config.toml
n_layer = 12
d_model = 192
n_head = 6
n_kv_head = 6
head_dim = 64
d_mlp = 512
vocab_size = 512
activation = "swiglu"
norm = "rmsnorm"
norm_place = "pre"
norm_eps = 1e-06
positions = "rope"
rope_base = 10000.0
rope_fraction = 1.0
qk_norm = false
attn_scale = 0.125
bias = "none"
tie_embeddings = false
parallel_block = true
init = "orth"
init_std_qkv = 0.0451
init_std_o = 0.0
init_std_up = 0.0451
init_std_down = 0.0
optimizer = "muon"
lr = 0.0138
lr_mult_o = 2.0
lr_mult_down = 1.5
beta1 = 0.95
lr_head = 0.00479
grad_clip = 1.0
warmup_steps = 200
schedule = "wsd"
decay_fraction = 0.586
decay_shape = "sqrt"
final_lr_fraction = 0.0
batch_tokens = 16384
seq_len = 256
doc_mask = false
train_tokens = 113900000
steps = 6952
dataset = "wikipedia_en"
MLP neurons of a small language model. Each row is named by its layer, matrix (down: output weights) and neuron, and shows model dimensions 32-127. Each number is 200 + 20 x the weight over its row's rms, rounded and kept within 0 to 999. A neuron's up and down rows have the sign that makes its largest values positive.
After each neuron's rows, "fires before" lists the tokens most often just after its 100 highest values on Wikipedia text that the model never trained on.

L6.down63,207,177,177,153,188,239,203,163,224,210,205,236,217,208,201,193,185,218,211,223,212,176,201,193,201,188,195,225,206,196,210,191,176,206,200,205,214,184,202,171,238,198,197,202,189,218,210,226,217,183,208,197,219,196,193,227,215,200,164,189,195,196,229,199,169,206,225,204,194,192,191,158,200,230,164,206,229,173,209,155,186,205,232,198,211,227,222,190,207,208,208,227,221,186,172,182
fires before: "ul", "i", "j", "u", "x"

L4.down12,191,184,213,212,231,204,190,218,221,194,214,211,203,181,208,246,184,200,238,209,229,202,215,174,179,180,232,194,194,210,203,200,191,195,173,194,223,159,192,168,200,214,222,221,198,193,164,216,211,202,222,226,193,193,198,198,206,227,180,193,209,191,207,203,193,199,208,178,169,163,213,212,199,147,215,220,190,210,178,190,224,158,205,198,186,256,201,219,147,200,206,197,196,199,222,226
fires before: "ric", "a", "er", "ro", "ing", "it"

L2.down194,191,165,171,211,181,190,193,184,202,210,228,173,215,232,158,195,199,184,192,210,225,219,192,196,187,199,208,199,191,180,198,224,209,202,185,159,190,193,200,200,180,179,175,184,237,223,191,203,204,228,210,203,138,178,235,204,187,166,165,206,231,196,190,206,175,198,225,219,202,196,194,213,206,200,190,198,223,204,229,183,192,210,178,196,214,137,151,238,232,199,204,190,154,225,226,181
fires before: "\n", "-"

L4.down374,211,175,207,194,188,177,173,184,192,174,223,190,190,214,228,212,177,188,206,215,174,200,183,235,227,190,254,194,176,185,174,230,242,192,219,210,190,227,212,227,182,172,196,197,215,214,206,213,230,186,208,224,196,163,200,182,193,200,194,189,198,221,203,192,213,201,200,217,203,234,187,215,210,199,224,187,189,234,211,179,214,210,154,213,202,211,213,202,207,207,219,206,234,194,202,156
fires before: "ion", "em", "oc", "ed"

L6.down447,211,214,196,189,220,181,196,232,167,167,247,221,167,216,197,206,172,168,194,191,214,202,212,209,238,212,213,223,163,182,207,219,218,232,206,228,180,194,180,195,200,218,203,234,181,194,215,201,182,201,208,206,208,225,188,219,184,241,195,197,203,209,237,200,198,219,194,199,214,211,214,228,194,184,207,162,203,242,213,210,201,203,234,233,170,209,225,198,225,192,197,195,243,174,204,155
fires before: "ed", "ate", "ion", "or", "at"

L4.down417,220,196,196,183,207,184,202,190,185,211,258,181,201,231,174,192,180,222,155,187,186,191,218,235,190,223,229,186,234,190,185,187,160,193,187,174,205,177,215,221,206,236,181,218,203,152,177,199,224,171,177,189,205,206,204,199,198,184,182,200,206,207,200,203,204,236,202,209,206,162,222,164,210,192,213,219,202,204,208,212,198,199,159,207,210,204,183,216,208,189,203,208,181,176,192,214
fires before: "\n", "=="

L6.down398,199,200,208,200,220,167,188,171,192,203,212,212,198,180,193,208,197,194,175,206,181,208,205,186,203,226,220,202,205,204,197,212,209,217,167,185,215,186,208,210,203,193,186,212,190,198,180,185,193,213,215,171,198,189,188,202,195,179,187,203,187,198,202,166,200,216,215,197,184,195,201,182,205,221,227,204,207,220,201,222,210,225,191,207,193,376,186,170,183,207,179,218,187,201,195,251
fires before: "==", "\n", "The", "I", "===", "F"

L3.down428,205,168,175,190,167,227,203,207,177,208,182,199,202,232,198,202,217,212,229,209,204,177,219,218,200,194,209,224,211,192,184,162,184,174,189,212,250,194,205,196,208,186,164,205,211,194,178,183,192,231,188,183,176,154,193,194,171,215,205,249,167,213,175,224,192,207,219,211,182,209,211,221,171,181,212,218,234,210,165,201,219,190,208,208,187,169,219,184,184,218,195,196,206,195,192,195
fires before: "\n", "en", "k", "w", "an"

L3.down141,220,193,216,226,220,223,210,177,184,236,233,176,193,178,203,178,176,198,212,221,168,189,199,195,211,197,198,220,221,190,193,193,195,226,189,194,240,196,187,163,212,189,225,221,244,214,178,197,197,248,213,178,210,198,195,200,226,195,175,165,247,200,191,173,232,181,208,245,168,157,228,232,193,191,194,144,208,208,198,147,206,205,205,193,202,194,198,175,197,204,214,204,189,219,223,211
fires before: "r", "ur", "ed", "y", "er"

L8.down462,192,181,225,197,177,231,210,220,219,218,253,235,216,194,217,189,152,190,186,228,169,227,267,213,261,199,204,196,198,226,245,186,188,185,197,238,224,203,228,203,169,198,218,211,205,229,169,201,210,217,196,214,189,197,162,200,204,193,221,216,194,182,191,209,200,219,199,194,197,208,213,194,218,205,223,219,222,218,175,194,207,176,182,240,171,206,183,171,199,181,202,206,195,227,220,214
fires before: "le", "l", "ed", "al", "d"

L3.down477,181,192,202,204,203,204,198,218,188,206,181,235,164,186,200,177,183,216,221,213,195,183,212,160,202,212,197,152,209,192,173,198,185,216,213,241,185,201,197,210,163,224,177,221,185,213,187,172,187,191,180,189,192,185,217,168,228,190,192,192,205,202,180,189,214,225,173,200,180,235,224,224,206,183,218,169,210,198,168,176,172,200,228,203,178,217,175,231,176,221,197,193,178,210,211,163
fires before: "ion", "or", "ment", "u", "it"

L2.down317,210,157,167,195,207,183,206,181,194,202,221,182,230,222,185,202,186,199,208,213,195,218,218,191,218,158,198,229,199,195,207,207,172,172,206,183,238,206,219,227,227,186,163,176,221,169,196,166,200,200,233,209,163,191,189,180,215,238,199,197,211,205,195,201,225,214,177,205,180,183,211,232,186,171,222,187,218,172,208,168,179,184,163,174,203,203,170,209,215,169,180,221,171,186,201,215
fires before: "\n", "-"

L6.down450,202,204,247,168,184,216,200,204,202,209,189,245,172,214,260,201,190,219,197,195,193,198,228,147,222,210,187,188,166,182,189,185,176,255,191,202,217,233,176,166,208,207,187,193,183,196,239,184,244,188,181,203,207,180,230,177,189,213,160,216,198,198,222,222,213,197,202,173,185,217,178,205,174,176,199,185,183,197,206,226,203,166,185,163,210,210,200,194,172,223,177,184,180,200,186,201
fires before: "r", "t", "a", "ver", "ord"

L6.down18,157,171,182,215,186,183,189,214,178,205,195,218,206,193,185,216,218,222,201,174,187,161,195,223,191,172,203,232,216,198,206,178,192,208,188,204,206,207,221,193,204,216,169,223,235,219,192,203,178,194,225,215,195,196,210,217,211,185,202,226,203,225,227,232,170,216,173,196,186,222,219,168,197,196,205,224,204,173,189,172,218,217,168,197,178,247,233,169,223,193,206,195,185,229,197,233
fires before: ".", ",", " and", ";", " ("

L6.down173,194,219,176,202,186,197,209,198,176,203,179,193,189,221,230,186,203,182,180,182,216,179,218,224,201,220,192,180,175,190,220,191,194,197,189,235,221,247,192,185,188,224,170,227,181,240,184,192,214,211,167,190,210,221,175,182,188,174,193,175,223,194,183,200,171,188,187,192,229,181,225,205,222,176,200,182,192,200,177,220,210,178,196,215,201,175,154,219,183,167,157,196,214,184,215,197
fires before: "ow", "ic", "ion", "or", "d", "i"

L8.down106,194,183,200,214,184,192,198,219,206,196,175,225,188,194,158,217,189,188,188,214,220,229,201,219,217,182,177,234,194,202,183,201,173,225,215,215,193,201,169,227,205,223,224,171,214,188,184,198,224,190,262,210,220,210,214,230,207,203,182,206,198,189,167,195,217,208,210,216,226,185,172,203,231,197,217,224,210,206,143,217,205,184,229,193,244,187,180,238,186,207,211,199,154,221,178,180
fires before: "o", "ich", "i", "os", "s"

L3.down410,162,184,251,219,199,221,190,201,203,178,151,188,199,179,199,210,170,199,153,199,234,183,223,200,209,221,219,168,194,218,193,222,223,193,167,204,205,192,216,196,216,221,179,202,218,175,164,229,223,193,215,229,201,185,156,217,235,186,214,202,232,202,239,174,214,209,167,209,153,201,214,216,199,204,218,169,206,198,230,186,200,187,217,198,198,241,215,207,220,209,172,204,209,151,192,242
fires before: "ing", "er", "in", "ed", "ers"

L4.down65,208,162,202,192,211,183,216,189,195,193,185,186,203,219,195,185,159,227,192,175,215,223,182,191,173,210,202,208,191,211,176,192,205,193,198,180,215,177,211,223,196,140,206,226,197,207,237,227,219,213,220,180,183,175,195,213,215,191,169,205,168,153,177,217,214,202,214,207,191,206,165,219,208,162,194,167,177,214,205,171,212,184,174,199,216,208,199,214,193,204,213,185,175,173,184,214
fires before: "ul", "p", "id", "ear", "ist", "er"

L8.down191,225,208,201,189,203,202,237,195,174,185,207,136,211,241,200,203,210,232,202,236,209,236,213,196,174,195,199,218,194,195,228,228,200,168,224,186,217,183,238,190,189,180,207,204,203,211,193,192,178,243,248,218,199,168,202,213,235,171,173,207,193,204,182,224,202,188,193,226,200,223,181,187,175,204,219,183,198,205,193,226,229,214,168,217,177,219,161,212,197,225,196,187,241,193,184,208
fires before: "t", "id", "ul", "k"

L3.down261,194,218,204,196,209,217,217,160,183,224,211,185,207,205,215,193,169,216,168,216,185,179,190,182,191,196,166,175,223,165,245,212,207,205,183,183,211,208,200,224,212,181,184,171,221,199,225,184,223,206,190,175,200,212,205,185,220,204,191,201,214,241,205,173,185,186,186,189,211,226,175,221,218,212,195,179,215,192,234,244,195,160,171,209,214,208,228,226,149,209,214,208,208,224,196,183
fires before: "em", "el", "a"

L2.down125,187,222,212,181,184,181,190,199,171,186,203,173,256,179,203,175,191,202,175,194,196,203,186,218,165,218,215,184,194,256,189,236,191,209,220,226,221,208,207,208,179,184,164,174,172,227,220,204,215,236,184,186,198,196,225,177,192,185,169,203,172,189,184,184,187,215,191,187,190,217,202,171,224,208,197,206,204,194,185,206,214,209,242,209,196,252,177,190,232,177,233,204,209,194,226,200
fires before: "==", "=", "===", "The"

L2.down420,172,142,212,193,192,193,233,206,202,199,177,219,193,179,192,214,197,243,189,210,215,218,203,194,201,220,196,237,184,200,188,175,179,218,204,231,235,203,191,222,197,185,200,206,226,161,214,193,181,174,179,217,197,196,226,200,207,215,162,219,161,178,218,174,220,208,208,190,208,195,189,220,231,177,232,223,204,208,186,209,220,213,210,226,233,228,189,202,185,228,208,215,186,242,199,232
fires before: "o", "ich", "at", "i", "om"

L3.down330,216,201,215,204,210,206,178,196,220,186,212,219,210,172,218,234,152,200,194,212,191,203,229,165,216,223,204,193,166,201,230,206,182,164,209,201,197,185,225,212,168,216,159,209,180,190,192,221,232,205,225,182,195,261,208,211,181,227,186,178,156,206,184,195,193,174,216,200,187,188,188,242,176,227,201,214,209,225,199,219,199,184,223,202,190,206,191,177,233,219,192,163,196,183,202,146
fires before: "al", "p", "an", "le", "end", "b"

L2.down113,213,180,193,193,240,213,191,213,213,200,220,208,224,215,228,173,228,194,214,199,199,168,194,203,193,196,220,205,178,204,192,199,199,259,184,175,197,166,223,220,204,190,219,213,192,196,196,188,217,184,213,226,199,225,196,193,226,195,205,181,205,181,190,242,207,192,211,197,167,181,215,219,199,165,205,171,192,208,212,166,194,174,225,213,204,206,200,210,205,193,233,223,154,223,195,210
fires before: "{", "ed", "ent", "er", " in", " to"

L6.down245,220,176,208,197,224,173,187,201,201,185,198,158,225,167,222,197,202,204,182,213,203,187,202,223,213,236,177,207,171,200,160,172,219,166,207,186,203,213,194,212,196,190,202,181,201,176,195,221,212,239,214,184,217,195,196,196,254,193,192,182,224,179,185,203,209,198,170,217,216,178,197,204,164,195,164,215,204,213,203,151,195,189,152,201,207,236,216,211,201,196,191,205,156,216,187,162
fires before: "s", "ion", "ul", "p"

L8.down251,206,199,190,201,221,240,212,179,192,212,172,207,196,178,199,215,223,194,173,183,217,218,210,216,197,208,174,206,194,208,191,196,185,222,189,193,223,180,187,176,205,204,213,188,190,193,174,193,202,220,217,209,218,211,190,171,260,209,190,191,228,239,208,175,232,179,187,222,196,173,176,213,181,177,201,162,161,210,217,174,169,183,211,208,193,244,193,196,220,209,197,169,205,217,215,163
fires before: "u", "ing", "ial", "as", "ed"

L2.down360,197,174,177,214,212,213,197,215,209,200,218,177,198,207,216,202,182,182,193,207,254,197,212,195,201,178,178,173,169,188,203,195,191,197,209,209,214,202,223,213,203,237,194,171,192,183,195,194,244,219,203,217,162,195,207,231,194,199,180,198,237,175,205,229,207,206,223,213,204,206,218,203,183,182,252,205,197,245,275,218,179,174,202,190,205,196,200,194,227,196,181,216,153,179,180,211
fires before: "\n", "-", "I"

L2.down373,172,197,207,182,202,218,182,182,195,191,201,199,183,217,184,190,189,209,190,238,204,160,185,227,205,214,239,216,218,214,200,196,215,203,181,206,207,209,211,172,200,160,172,197,211,207,167,213,208,223,207,196,166,217,192,215,192,179,181,216,209,202,200,194,206,202,215,193,249,202,196,181,230,193,208,194,191,221,171,163,209,210,226,231,225,237,201,175,241,222,220,227,175,207,210,184
fires before: "=", "==", "===", "-"